Part of a small language model's weights: a variant of Muon for these matrices, 8896 steps.
MLP neurons of a small language model. Each row is named by its layer, matrix (gate and up: input weights) and neuron, and shows model dimensions 0-127. Each number is 500 + 40 x the weight over its row's rms, rounded and kept within 0 to 999. Numbers have three digits each. A neuron's up and down rows have the sign that makes its largest values positive.
A block is one neuron, or neurons of one layer that tend to fire together. After each block is what it responds to, as a language model described it from the Wikipedia text at the highest values.

L5.gate20:521521450526530511475501566519466446496537447530534408493469489543509474554520472498501501515415565546433541463489495524511431460573509454532459493536508445551454487504510489505420544492488466476525539486576525469554529515455500523527505469550471499413456483446516569514468531518511507497504541507527575466526475476503516520572541545465544525481581507526464518587491538580472469443518
L5.up20:525460466475508587524459497449496492490588505574490527433551491565401531509492503455532465499474593501506529405488493500551443410497569515463475528492456556488487526561557535524457488470436412469502526535481466492537507495507446514540542487491475509465480483562557522508496439448520409494516466437510457522531544462553508494530452502549490510517587515500551497502531616528491528466481
L5.gate128:486401527545508496504431506541527523547492539535519464487501504505509468503515525568495506502530566472448547523550505421512466427456480471535464529543486542480469507509477511528516478528561495443501509502517547533514515496526556476477512422512545513459511575548488517545520399584467427504469492591500528548543494512464492501515515527482457550532526469506470514497479497491528477492486
L5.up128:497418521508499506462436549520558470531500565505460499491466530501478417486461456572516565494485539486578486518549473449468472562416534520460494494574491503536518532488512461540489433474582468462533528445561570495422534527496573513496553391454464478478535529524495518539498472504496472508436456506463482555518494512475544491455575484468460511522528497505553465457499504528525514505459
L5.gate142:495471517453471473468508513487354500450533434519479466485529605517408521450465473504460496486404507531473450406495474474510431501541504574527426508551511485499417474446456540520478452460530471432503472498506493567533551571465494513475477560477542515459513452476498556445480514513560501479499484464452449523474519423497562550545499497493513538522528480486503487513512520516512528560508
L5.up142:468430521532557461401493423503557530481523489470457489500498474511502503603489537528550427531474464522527466571568495423598503490520496482529493538475517486446506505503509518571540467528482511468550540472501494487530429505491488502533421435519551506455460516537502523459519533522475443494494544575457457458500492568456548584509542507587485473604559466572459501544485484424546562502528
L5.gate574:475498578564567550503468471434544502543557443479504459502445507506508443532489504567499511557502552520511453506564479401498469457519513498528411426485524499431482485561564474545499466443481393469458570461496469447467454536531528491491527514561478486507539492444551542480464504428534513520522512546546481573428540425453488446580440503435536455545461446517504478515530561542500489532465
L5.up574:483472529490487418505535535497491459531500570485506488527537502585490474550510548495459477514477494502492488483567483504477472490524532563488444471534460416519448448503518540521459522450476522512540508518487520524508489502461479485424439439548468471500542454505501487486462579388501490484485473547492537595466472543475523494603508500456530506559509519464583507611471558565514463465542
Description: Degree and quantity modifiers. Determiners and intensifiers just before an adjective or noun in a phrase, such as a, too, very, many, key, "failing to".

L6.gate142:454494536485551576503451567422471477491528479462432489545493544477496523580494426522502503570543506511482536443493534554442551471531540457473524469537489496489449483537491466508590457540557523505565564509472521451502488535488511515515495558415501508558512483477439506459519587520505493519543569525527521542484493519457520423502377448519550477463451522591513465497479533530462486538476
L6.up142:492478604444535527525508526490590492484512509538468553447560493463524483501534487478470481517470463538530471519512459511457465515494495466498435521522509508488473476505552496454506419532505533557467533604503488498516541477519555522505495557470457549520487484469486457518506592515506511529529523482458461573490466457529524521548504526522488506526520507477650445482547542526439419565426
L6.gate175:497561452430648507472504543409543457521462486493526502487571448540503530494499488511457554506515458526479510529517528573523522454589458480553526483557491538494571490490461509567539519489505522468456491486475471470509488580535480500466535522494493515486550537457513512501432507486404537531525536542538482511536606522410541521518526463594537466511536463550477516450506531504536476518457
L6.up175:539392507463477430551477511510497536512466442502401484493522518489545472467473508493543456518594480433496573458464504479466436490474405500530524524497435463451568575465499530460485427550537545498476555487543561492471463530522518514502540392465513488499440463494452539494480538485622526496527538463457495467510438546532545489501542474616505452510497512518559508467508510427461523565517
L6.gate250:450531543492510546576472437483493562497486487514499510519522559520547492498494562448445522467535498566521539467514449530478518553520449545406519546508467498425455481513604482563494493529540555506605499522466515423465567496487536531444516459456451570454476481559550606471483444493483481541477564503478536481461477543462456486599480520528436466469527551538567501577468461525453540432487
L6.up250:533498501524415552470464580501505468481434513568492542468435576458495492486552438499471480507526501434423521440535469574474521439490498515503560490547527483495516576500500470482447477562537442564601512454464531510471487444477500503509516526468459452561521532479472476435475428476513504534492554548430491510499478471494475558543444477484539489525498492459452497477485489537514462439497
L6.gate326:448470519510508482537486542473511483424545529473490487460497477554455467528454541470548498508557513546494552409465508546481560459481516550551515519521503569575492434482485461472504557520489535544533460423461479436469512516512490458498565445512466433474509437493478480492500519470486532560524499500565563428513479523491527431484432564423500512520496517526536474510485445503450480506518
L6.up326:484481525489512495459475547552431506456536499503473465519521520537434457490420551521534464515542481500525543483460507482431525436483538495552488488467421585552459388580495485530518470538508507587621497459471462418518543506517467495485582468549477438484541440518514548477547524484455534578502489463484540501474465570541494430500471564475499488519512512538474429526493487482422553502517
L6.gate353:566437511460500507561451479579554524565502472536490551470489512498430496532521486543536513496473493500546520540490463493426538527532521486527473552464448488450487477472461488571522435493531449488613538529477642496454482495516511521510497529493573463518563483484503492460598519518503582501561499537506511486409493522508518544462489468471584448535515506525577519498550474532521598476427
L6.up353:510484456498560463521494430515482503541566483460507495584593618492461446486506455465501561525515452474534384463484575478522546454498494560433514483415529535479455553521526530443549479482513522428477526477471464475550537508572510505489470464465495512489492496511480458488449532500542513510487494504445540578452436554473566463496472513503456440414401467497481460486476538489543472520455
L6.gate513:466468432488536459512536506497493557506474521492404448542412515523468500515468429486564417476553524435515495488503513447511547516531474518484503523557486429475501534473481478459473541430500540469452532508455475490478447460476520558560514538548436481506467507495515481512533493527414445502436471539535529470497455499468537541449548511551472440551524550541493454439449553477571538582461
L6.up513:475466572550484496455525493507521572505460454547471465460521495504513475489491441546492536510491486569591413474510384558488494478465549480482416496549507494487512517510576499475496562497538519439528486492639440538498512559608510509549489483429460519458449589479477556499489504536458498467536462422517458451553525458502494469492481540563467548505519537524572506519580515561568482564536
L6.gate581:530571489557475467529520570477479464473532497505455528513479454535476443512544479456524467487529561488536494553565485507387527452534550465543502521551554489472517557536529445466510441496480514465568518557478500470526520532523493552529529593518497456478473474485436517442444520456578494471511509460435462530493538486470517429478413459452474520491475468506530487507433534571523553496503
L6.up581:455527519403529478542507526528545480528540508523564475527481513425543482499532522451534536562477465550524506577518514454510463524474436483498500504457536474510540508505493554524494568493496426521509525458539530470479527507536487548502497557467503483478443494498472577541545607534602521498507492507469413473468457530404544444429518461534523517558511539479479485518487444519462545461444
L6.gate668:500479514539453501478480534513546557470597527529547618496523526502540450497511481516453506502476516428497459462500560509483583550508565554506569503550452487486449529445526493462526545484473509451507569468444515500500459527468535538452482534553556473495525537548527495493506554541553451446572528537470456521476560499535561479489496517505511473535505487576543458492533573465521502523544
L6.up668:492468485579514444576470610486529453575493540540460482457453532500495530540507449513504489477474483470447564476513479534444482442465474473541446571474515542478441454491526570540427504431543486498513546497563520523501590567540469547511441567424485532466526568481519448544523536457548578504584503492497554489568483487517521476499518497536483537477507524518527562513536525528551457480464
Description: Short-description line continuations. Mainly the "(" or "of" right after a short-description line under an article title (footballer (born 1994), Species of butterfly); weaker on initial pieces like m, M.

L5.gate76:493496546523442508483553557512478488487509470501448481412459520492501502422519598533462484505469575490602546477509467509457539503420476535487450512523519454476538528377488519522461561576478595530580528494525561479529532527548490483549516555504488489522497449490567481526483443490436501479512568460504439468502489521475471419541413502378470491509485498504460480507523453530499465534530
L5.up76:508498501475464532481491485451494539500524472475476527435465511547530485530437537534489472556592530560473458515526526462534532470403474527467473470505448409551501509534504489560464560579502501502479492505533528466493491522509448439477538502500586462486476442474552453526500444557470491415488499480545497508536442586542576425530499528489502420500507490390473472467490440535551446516525
L5.gate78:413523495545559528445487531559450540482476423526538539443497534484504535524555539586532438472547506431524475494518463604515527443446501477510483494477496525492527501545502513463440470482508518526530475522461500582480498529434539518525535548456469522473515535476544493491495480635496474485500553562510456510503448521481513439494510489520516428501554546560527551523564546484486484486506
L5.up78:523525532501452604440526462514461528430491512408518503451474539465483490512453481582481465435530506527467413543515493507425531482435546537500520507440507482426551499556456526526474488418497460449584458502473530546443508524522479559525561548482459514603455523442464493475457461487472510464494462539516565552450456506453530602513500506478481475531408485542542507430547531456533473450484
L5.gate222:468543562506543530412520566486487508496525415495498472478486514520561461475494512576538491500496543538562445553533477500526521463457508557568560545482471504522557560527440505492505464431528495476484522519542504452439468515507488463552445474472477469508542501558488491528391497469483426491523501547561492516492443473515503461489447473483531479506526519551542529528475460524452505499432
L5.up222:426527570526470430450518496521525512467523587506456453443499491504564499492513509511518472502456542526502487473453541457477514459469496409513475530526521494485514512484522514611471466551529457553501484447552465456498547504501452491494466496495413390437510481490556518512432582451553534402517567502558536556514503514481465531502502478505488541521496504512543478560517450506513400485476
L5.gate269:461483479580516486514513543494476511493517435500551524459508504479498424498429397549476530466512479459500542454532517456545423567458501470466529427471468474554566517503505463545441491454440466536491512447506444496482467546433466489518577489450491489459507475494579496505507488485434484508522492445558529438510499534415487498543467547460529515505448503546533529510503509534479431447418
L5.up269:513527529458533475495521539579485485482560480501485495491463576569527437501554598470525486489501483500523438507469522503529516528415470517481531564528584483482466478484461499449507450492549553550559580513456471500480417446481480547521482536520535556471484437578449485533523490514526497497456506480484513465491487501528430487488506475534495476518524568493548512519499541521515484523526
Description: Sentence-opening "In" preposition. Prepositions, mostly "In" or "in", that open a sentence or paragraph and introduce a time or setting, e.g. "In March 2016", "In 2012", "During the 19th century".

L6.gate14:464435513495600384484456517502532516441546498563500584511558506538497476513529474510445551521534523450475502523566457496482386513497531479491503560500440461504506444556504493501525478436471548473532520558499448468460527528549522512486562483521460516520490478537526495513481510475506455472496531499494468577555423425408500499559524435545494486508483546490542543572510569550477508500520
L6.up14:504452507500518459484465423435427498484495496446522439567464516512483442505518511442498458502506595529455553496533567409456507446492499439527502473534516513543446449488559550509517420511535492546573534546451582527531491539522560487532565556461556461494503500465475518543485462476507532490529474452477543480530501465465533448496480513514490485468429529508506503531502556464548496495540
L6.gate28:496453505480536466457481500456468499443536483429481424514513544549530481528571468496454475498476510508517567520475454453520537482466545548485470522513409477507515436517534507523480534483484486479532516418565560532529464514456519533507563479502527484506523508487514500608559453496482488443544528491504438557548468531547440532525493452548527481527494481459590490506549507414553485521412
L6.up28:534523504568463492500471550480410529547535489456526526517452498430550494511498444525564525507580549518460505512449529502446495515434482511465542525478535527499533513578541502461552475469504483504484610484461590518431495539537537532419503552489515487471510554520519487549516459490512590420452548535429554438439518519502440545483567530499520543526582437404450510510549467474518497522545
L6.gate84:487481524522541530459528534510475529563484461497486493498452422553470467436526479424522511491460587526535498528565505542514458543444467536523514489545527544518490486527505468567461430521489466478520482477512511512537506395540503520514519524515508445479510448472537513491570524567468522547537521459508414502414573500516449435530427524521463445524525494563473486562549478463509497537462
L6.up84:463477479457520472346483486456500521521512410531465423466482466534552461486468495525534551510499530495528516442527481558452447471475474519587528471498531500482504581587475481569467530475500485541501562484497549434470490551421532520469505499578541387555477442467502540494510557523448465459495467527451605461536527525503509564523494481524504552528497519506530448510497445500529503534537
L6.gate216:481467478470451506488541525565518470552531487446430527484471443469462489527489447505529514588487553499451504503516528533506522528489546466466490449458464543498485539463450492540509481492539516515563474461501540486439428459510488491508513459500530486519587594526521550539485466586452489444524459544571549609497474484482479466574524462545507538427559527561494547486456554473520506511493
L6.up216:481502466541417524536517477546483432496511527526545522488552471535469502547473539461497527571580485589526548504471460551552468498560548461498509476455529490439464529498452464452483466509509528569516466506491485527416444468488523503508500460524471562526487547536501520504513408470441485429523475567422592486494392482477504457479575454526549508514455496497471491443443488440512530471463
L6.gate276:461472468513561486489524451508504503511475560493444521514496427479482534492436512467531488493418455461443516427560537488531450495472446482583501579557473484538527519524582523457572531475509485488542514500541584529538536491565477521522514533509474556524517551495465518488470438479418452458543491500462531474506476478474571451507467562527434526593496462428546518545560567590548598516472
L6.up276:509491583457545481495418534511499441533530461456438531496498513535529462538450505442528481502574512495488463537484492526575447487497490475462466433465557507499578531504513535545502531482467467590507570473533450493435514520473494463501500552446479528551514513551531563526464502460530463485498487499494496421538479429501487559460499506443464463425620472544524491465530409473507524507524
L6.gate315:498526430493458530494503527527500494440472517458511502534525482544486480525447541460476419495545541559444525471475529471443510468440504526529496512468508446563600505503456529549505453541478441471552522451549575478496510568503492498464506530459535494489556533536534449456442523449449540491420463494478432498456470489531474565462513435553539580469516524490511530504493510558485440500462
L6.up315:587520496565505467541465447452545431451497533493432608447582462531432492471537593455463515467524494484514489515525542558511480533515485520514556524486510506511542475556508503470500520493528449536562573523458530490502394501536504497466546523498445490532535555487495502570467489484559489485508530469520495539493503467548412585494522471584504489541484469506474505495551486483436554476488
L6.gate320:550476507518555483462472523478521414466484491489534569435570472524551406510520542539489533501513498485513471534460517555526495496479526546493542526541557526531417563452474518525476543465515481457522525548483542441496502535474528479464564530524540484572487469517461500529413485430524511533477512467481522455539524423580462486532536562452495557476587504555524508459455447501477491504459
L6.up320:498490516461538486522437433442550450486513516504509537525530384441531569423528567517486486453514541505489501517628520492476471469497464474530510525506521527476518430576533516517520452511497562464485428496470487423492506452512475473565487531518545466450405517399448441536518540476532504521520451505518533489531476523515525455514444578569482444543511548497494456562556515504508472511484
L6.gate436:517513552527521526469496563453472487387518474478445476453529479599569457459552498527461607511569542468468481505504487536504524501516535523452508442561532552469486506492603515470466480499516486515517497498483520495491515493581468440564591473513578504473463462532467510492487510495527423423459545451490440517497597465547492582556473522478436465530520576538477526456500438572538603566514
L6.up436:512475584456515444494521532450539424477528465460460503459479512494517465447456505537495516499550517519374477514473490506464480462516598553518522526527448534497477408507522471510523455517524490594480463523533518417503496518533509549505486495528482576570519501514494562474463434464479479489522513521577472495541455436565506485605511572478484510478517488610495470453491498509520513511584
Description: Modifier-slot function words. Degree words and connectors placed just before an adjective or second modifier, such as most, very, and, and commas in adjective lists.

L4.gate375:444439440510539543444566583503516490521533473414534477641481486468446545493481434441589467474544527537499508508465460516522498414532526508497477467513482448489463476595452531469539462537525520489539535536452459468493541479500460479453475469596469451480493528466470509493510545440531458465529505419544531475464460487546481442494489541532513504457466454526466479523492479418493575524548
L4.up375:541460531490464417430476447533488495491482406554516487468486504490501572451499546503463441440466519515501517493518468438439514557472486476528438458483557407494559515459483498504424481485573493549481523488505563469445517445490466431545516482523520457478476496561464563558451493534479523508519506446465557533474540432426441540508426505541475482492519553483498497521538539536450554500447
L4.gate605:497513489535505515524455468561523515460487417479536488471506460491469512516456483553467465456490495518544511492495514481507507513503503544526489469449511490476594463502456492517539492496522521466467529447523512436470517526500457490563472475562418440468538456468543501455554494466446579499492522501545530561513428498379511482563432494554508500513555558487502612585563458521526501556524
L4.up605:516445529535467489587424506450567527482537487467495520508525498517523394491507555520505547528490475491486508431560530452510512398490474504565477454484410515462479443507559496435485552494547518505451585486532527437456493490540475520494456480543468510494589512470483498426473495469489534476520450538467494474539460514531469457536560543452541492529587457454539492524508488557505494492469
Description: Prepositions inside set phrases. Prepositions, mostly "of", linking a measure or head noun to its complement, such as years of age, acres of land, start of the season.

L5.gate36:465538546428529513532579459570471505499436530541503470515488425505467482473495437515476528502512510457444496543454519496554530514513477419495520607454516529501485502478540521484431445493473460486479527468410514472593529511515510527477525495430470455538537500526481616520471484572469505490551531533529490512460550502503506504464495590541545534462464515547511470537518529483505520434523
L5.up36:531532563495501529527550521498506559547465490530480557477490490562389470498537529524499495549496534462505557578459492518499573526562552534517455554504511564521492537493536452570442450551468469515482524498469449497514448452548452447454505544504459512539524498529524550540505493514489555473529524494550495501473554473453486405539412541475504519469497480533442419485496522481501474529537
L5.gate49:426460551469559515495561526476516546515498503525532452499547479479517479521530470533454481526539476475402429546476470471451545429467515464432489556503494506426592510500498484453484500444486491506507502504476443456443536533502519487585556468419427480456541473518515488403504562514475526507538517493416508477519448456463558514542536536510546440493535566492579431473476482522512510524517
L5.up49:523476465521529552493463464559475546458489508547494556580498452521508453501510573556458532517544475532450441442554512497479513571438501441483507557500522553432485516473552452502498436522443503461591547449474529473494545451521545496575486493496493536509459515524521506479450387528516557471556530519473458478505512478518576459456469528433526433430431517551441401481495479535428487523472
L5.gate258:512477634531517463493505520462449515455529542504518487456519519481531505511516519467519394533501453505538445540457558439515555487499526467470580592546483461521511568514505473485480504452535524483490514512487525439542515489439535544459498499443452542563478532531540456574437517561481438466557538470480483480533565490496483491438570458457559451428594520487497498530483457548464508424439
L5.up258:419456610464546505525497524589457508556501520487447531539589522521453587540481479494507536452546502479513480409505558480454556439431523513504492533573510476472606477448505446484520464505497475469455524510429476493535471474547451466511520482527462500525569576503544452501515476549480489576451487502473533531503504503496521493474512445518609458424510544452509483473475472477468522457508
L5.gate344:479481515562512499592503447436451496480469540501485522500590512525514521556495568507477505500477568579477461422452502466435504537480442546540586540515419544421458537569549514493513456433477444517536585442417465479546471477502580448487456472503439464493481518550440490497499503544519522525488527487460507529514429533513535501485516492525518451566496595524478586491518460556578576471509
L5.up344:585462568508547582511483466601501548482529418576493531522545529575577464462496528527579520464533479549538499448529546488477453462467500450468533468456479553519517465443464523530505497565451516488487529536524433557488414445477505498485477455499429409514470463401443503463527553518549527517524468538451538449481476536415479535436552474482482454535446434511462553494498443520468470491433
Description: Lead-sentence copula. The verb "is" or "was" opening a Wikipedia article's definition right after the subject and its birth-date parenthetical, before "a/an"; more weakly, "(" in tennis tiebreak scores, "|" table cells, and mid-word pieces.

L4.gate278:502483521519531465471528481502567463488488481494471545490505536487491529551532569428448531547498519452508533493582579550504555479518526505487513507449547590513509507457506473514494548468492502486583493471498502524568475469521481479480548515470472537533534512458530506476443460539455394495529517480483489547559495513526513546523519509485504412589515512491489522554451479585479461548475
L4.up278:510515518486530519494499534553581450463461506482485561426457503498478551524464520421458536527495550450506555550521519518533460492490470461511506513486547568576534510516543555480474524452459430473461493397447421456455518454545459513488508507477561513502454469501493487484476493522532515547440551517516413523552438490563516508502457556463454512528507448523509535474495496548494490507494
L4.gate685:482484523502502433442524452474504465499516473559475459490555461559517488552451445471475528509468514505487511458474482536435489441508570480522490482512499506531426578518567484523565455462472504484518559445534509481541487502601571501452550493496533512473477474511498479528493475465507515488464551536532536535534479497506495519494462538463454497479522611537455539523520522512533508557531
L4.up685:531429519465534523418504560453576484508496540515424499457538470508496528514456491483560481568529548518512537470535587469566520532499477534482570500475540477527460524475527518540467380459460540513502499450402494464430548480566563548469418466480529488515417510507547526524490510485489489452466550481444533566480456441453540565465500501476483534519535531604499471435537468518503531506513
Description: Pre-adjective modifier slots. Fires on -ly adverbs, degree words (so, very, most) and and/or/commas that link modifiers, where an adjective or participle should follow: newly hired, tropical and subtropical, substantially overhauled.

L6.gate40:490568523506482562470529526452561495510483554465540506497491491501545459511553478484511568516569566500516531551460476517519493511439583459481524508472491497496506499474511478555431486487429572419508521546482574442573463458550545406496548438389513560497510503518491467544545463488504563501604488551489500516483544517504498555531460438486457490470545430516507553484539504507526497553524
L6.up40:470536500496478477386585504509524487450513512521476526470510475481480479417508522546462513524511506464442524457474475427500532475518526445512523506527496492491526532479523479559489539540513529514526455475543432522548563473419446465513486487485455440531502492530520478547584495463515549489534479503557529529482493497567518534577484452525526549473492528467471525470423541478526423519570
L6.gate57:586477567553502509460527547521520454560525511460515541514575545554497434530456513452522493448477590490425509523417516549478523471476570481560483460511500466515520518447493491473433552511510501501424478478522516440412533521417506568594552496491480486450504552523455489511544506533498598388525423492508481566535469515466466542476570591522473557448508530455504563568492529479490474452520
L6.up57:546460492448421486482513565569522528501577475504443467483489619448518492487472468510522383491493469422492495475498515478411583506486462545492436488527490460530434552451457462542521454512452521489516490477482511490495515496493468553505491518432506458474579585475508477490443485499579496463502477524476562479454516488439461548447519508499450488518482434564468571508461493539477549528485
L6.gate312:516538471453532454431517483483489481464593480487517511455564521529538473535520460555422545456527511513482511518473531499561519471525539496503477489506481472547534466566473475519507524497531503506508459451502546492472392479505411482516539521512513404491529539453510555439495476503465468364484474460538527504441508585442505468543496571467522555472432526496490538536496501553536407529529
L6.up312:467463488508495468478468507501557396466563507502554528536516504575477434499550489527479530488534545497476476523407539506536451528497538474467465512486498416503506468537448447485487476477494452531505512414550498515511465429534536497529511496499524414469528525498505515622455518504531459485446427471448533472436454520519506498560477460512519532586547460474505445517435508541556508549524
L6.gate377:566497467544501533470486503423499510456561467502531458503450520540519520431548513523486507543529531511407539440499491508442485507489522529507492364518498457451523456424469510494494496519546582546522488468495584427455541493493482469524529616480477542515563560489499511456502421511485448485479482517507442477520470481516546496425476480501503540458486543482520461469499528477533489480437
L6.up377:586507594463559476544477503442528485452405460453520415458451529570531524499517522526453534525519518500492439469497548543474423456434436574513510511498538537475468495464511488460499541586492529509533521548463562431517454547497444421526535436476479507497494464497490590515471564540470496508470479479482568556536486548475555451520478489575530457574537554482536474547549504533513560530467
L6.gate483:474427592538559505476483498453522481484466487445534529483485489437470520571507542578442447580536520482454520452462526482439530442502475602528478491552462524523484556525534465550513506503482454499522491483561462505495536578498486472498465484525431410460534505394526578448571520470500510495503472451508495493548528598506508517537550477461470461481530526454520478588538499508449460439516
L6.up483:460471547490530444543446515498489478478508519451503516473570478481513517505507518516455458521510520531569470530504591520505501508468466467537459504545487477521464546498523456511446509539510499531591513548454490441528527514480474483484509477522509474455524512469482425420512438530509550509459516473480551491442527604519449526552497443448514491474492533482458510552512511539476542529509
L6.gate506:503535602532438453493520526524515456492517557469480508465462451469558470607507589568499451585490563527501465492504489469486507438514545521510485513530505462491500534492430547519464506507540503506514482463498516510538420458502616499502509583482506518505554486468464495480490502434488523531584515446489475523425483502468469469519535492529524475487485462460548548551536457555541485476559
L6.up506:445499475488457505529451573479532559459484469504541484510457454442503475568587574440519459521481487516446533543467413474484557482494537492450503517472514474528448524440598619409457525435501512514477492470567469482532506521545513485447511473506474467423546552503421518495495502517483532501457450495545493458491466542501418461615519505550547527509480464522545533461463486508458518482491
L6.gate648:546540504488531470492483582546471416447477459442439547534513490478542543518516499515508551492540612462508501448481523532488466500522528506429579462477556461484488558530500501494504498456464543540447534460473508470521517418526492456442479457477523535493530453503471462507446493512465468476473486451507470494409567506578467419489547542479528524554514444489569506537501490516482506582494
L6.up648:469491519459523473567517465473564530488494506484531419566483588441586466514543556568482496459517507469516520527399487502521557499556540478528485558485530535524573502466537514547452471558484440471607482453573531416483530440462575494505506475508530462536524521522507523490520582507548493520492548479453588503445493569555517478526531472519470526504548426484409517477498485479456417534461
L6.gate686:478551518568515475421468505486470471507513519475468455527512530459503453503531480496496410484554501507583516452468503532522530460411534494461533473498493497550440501475466512484479449470508473554527501490453551541505455470435505491511571458463504485545559542466553477563511498480503589451521559514578520513439462494478529476511485452520609444511508509498482484558575486487497521503481
L6.up686:485479485483540550428505478546570487455451521556420513482447548520496460508475504496445524498530504477506452508480454509561508510422489415469506522516469512498567506526366446495505563374455502518455549511514516462421527400531558501508494474460462474500531466557458547527512454493503439501516503580452488503494507532454498525474476403444546487486455568485457433478514439526456565491552
Description: Date-introducing prepositions. Prepositions such as in, from, on, and day numbers after "on", that open time phrases in biographical or historical text, as in "disbanded in 1990", "served from February", "on 23 January".

L4.gate343:508449520477554516549560451504546461587540545566475528501468448514473493611527470512480483481431473549494534483498523487492491561485597453439478458569474512482490483496432548447574475503459462494531545477466544478512512555515513589544455474461513495456526527483553529511485492489445460485505408515499539522512399550448466499467493434535429454475529490489485497463514572583441490491479
L4.up343:426479464501474432560495495537455480513455469537432521448437456520499494526497474493535502530471490455477505498508498502522541511461524402457420482433508519505522453575542568473569518512473510524546456548474440497532467495539521518498462401465484557445440561515479500501509472501471561452529462514522523394490553526493484452520525429472444511500475493528531505497467487542475486554499
L4.gate533:514443453472467535454518452532478527470491493481541539556437468537553493494478453543562432481532506653506536444461529502518475514491507521418461463493481456473508444454514491514437468478478486463526508504543531540481524412537590528551478528462455495451465566441559484466529530459452498458487458539527435470489423571509448496528534474548510491489490457526606508422456527535525500541510
L4.up533:536504544488540505455545462513480458499534503381477514568462484518459426486475459467413462518505530467487543472431564530538491513525455550380460536481502516453520510466513469450512520482466396549490489483522513532486496498479464542552518517490410540463471508477492484522454466451559476458578570427531493458513531494539475520444454451469502464497485522506591528476488567491439514445491
Description: Mid-word fragments, often "m". Short word-piece tokens in the middle of a word split into fragments, especially "m", as in Ad-m-iral, Chel-m-sford, Cr-ick-et.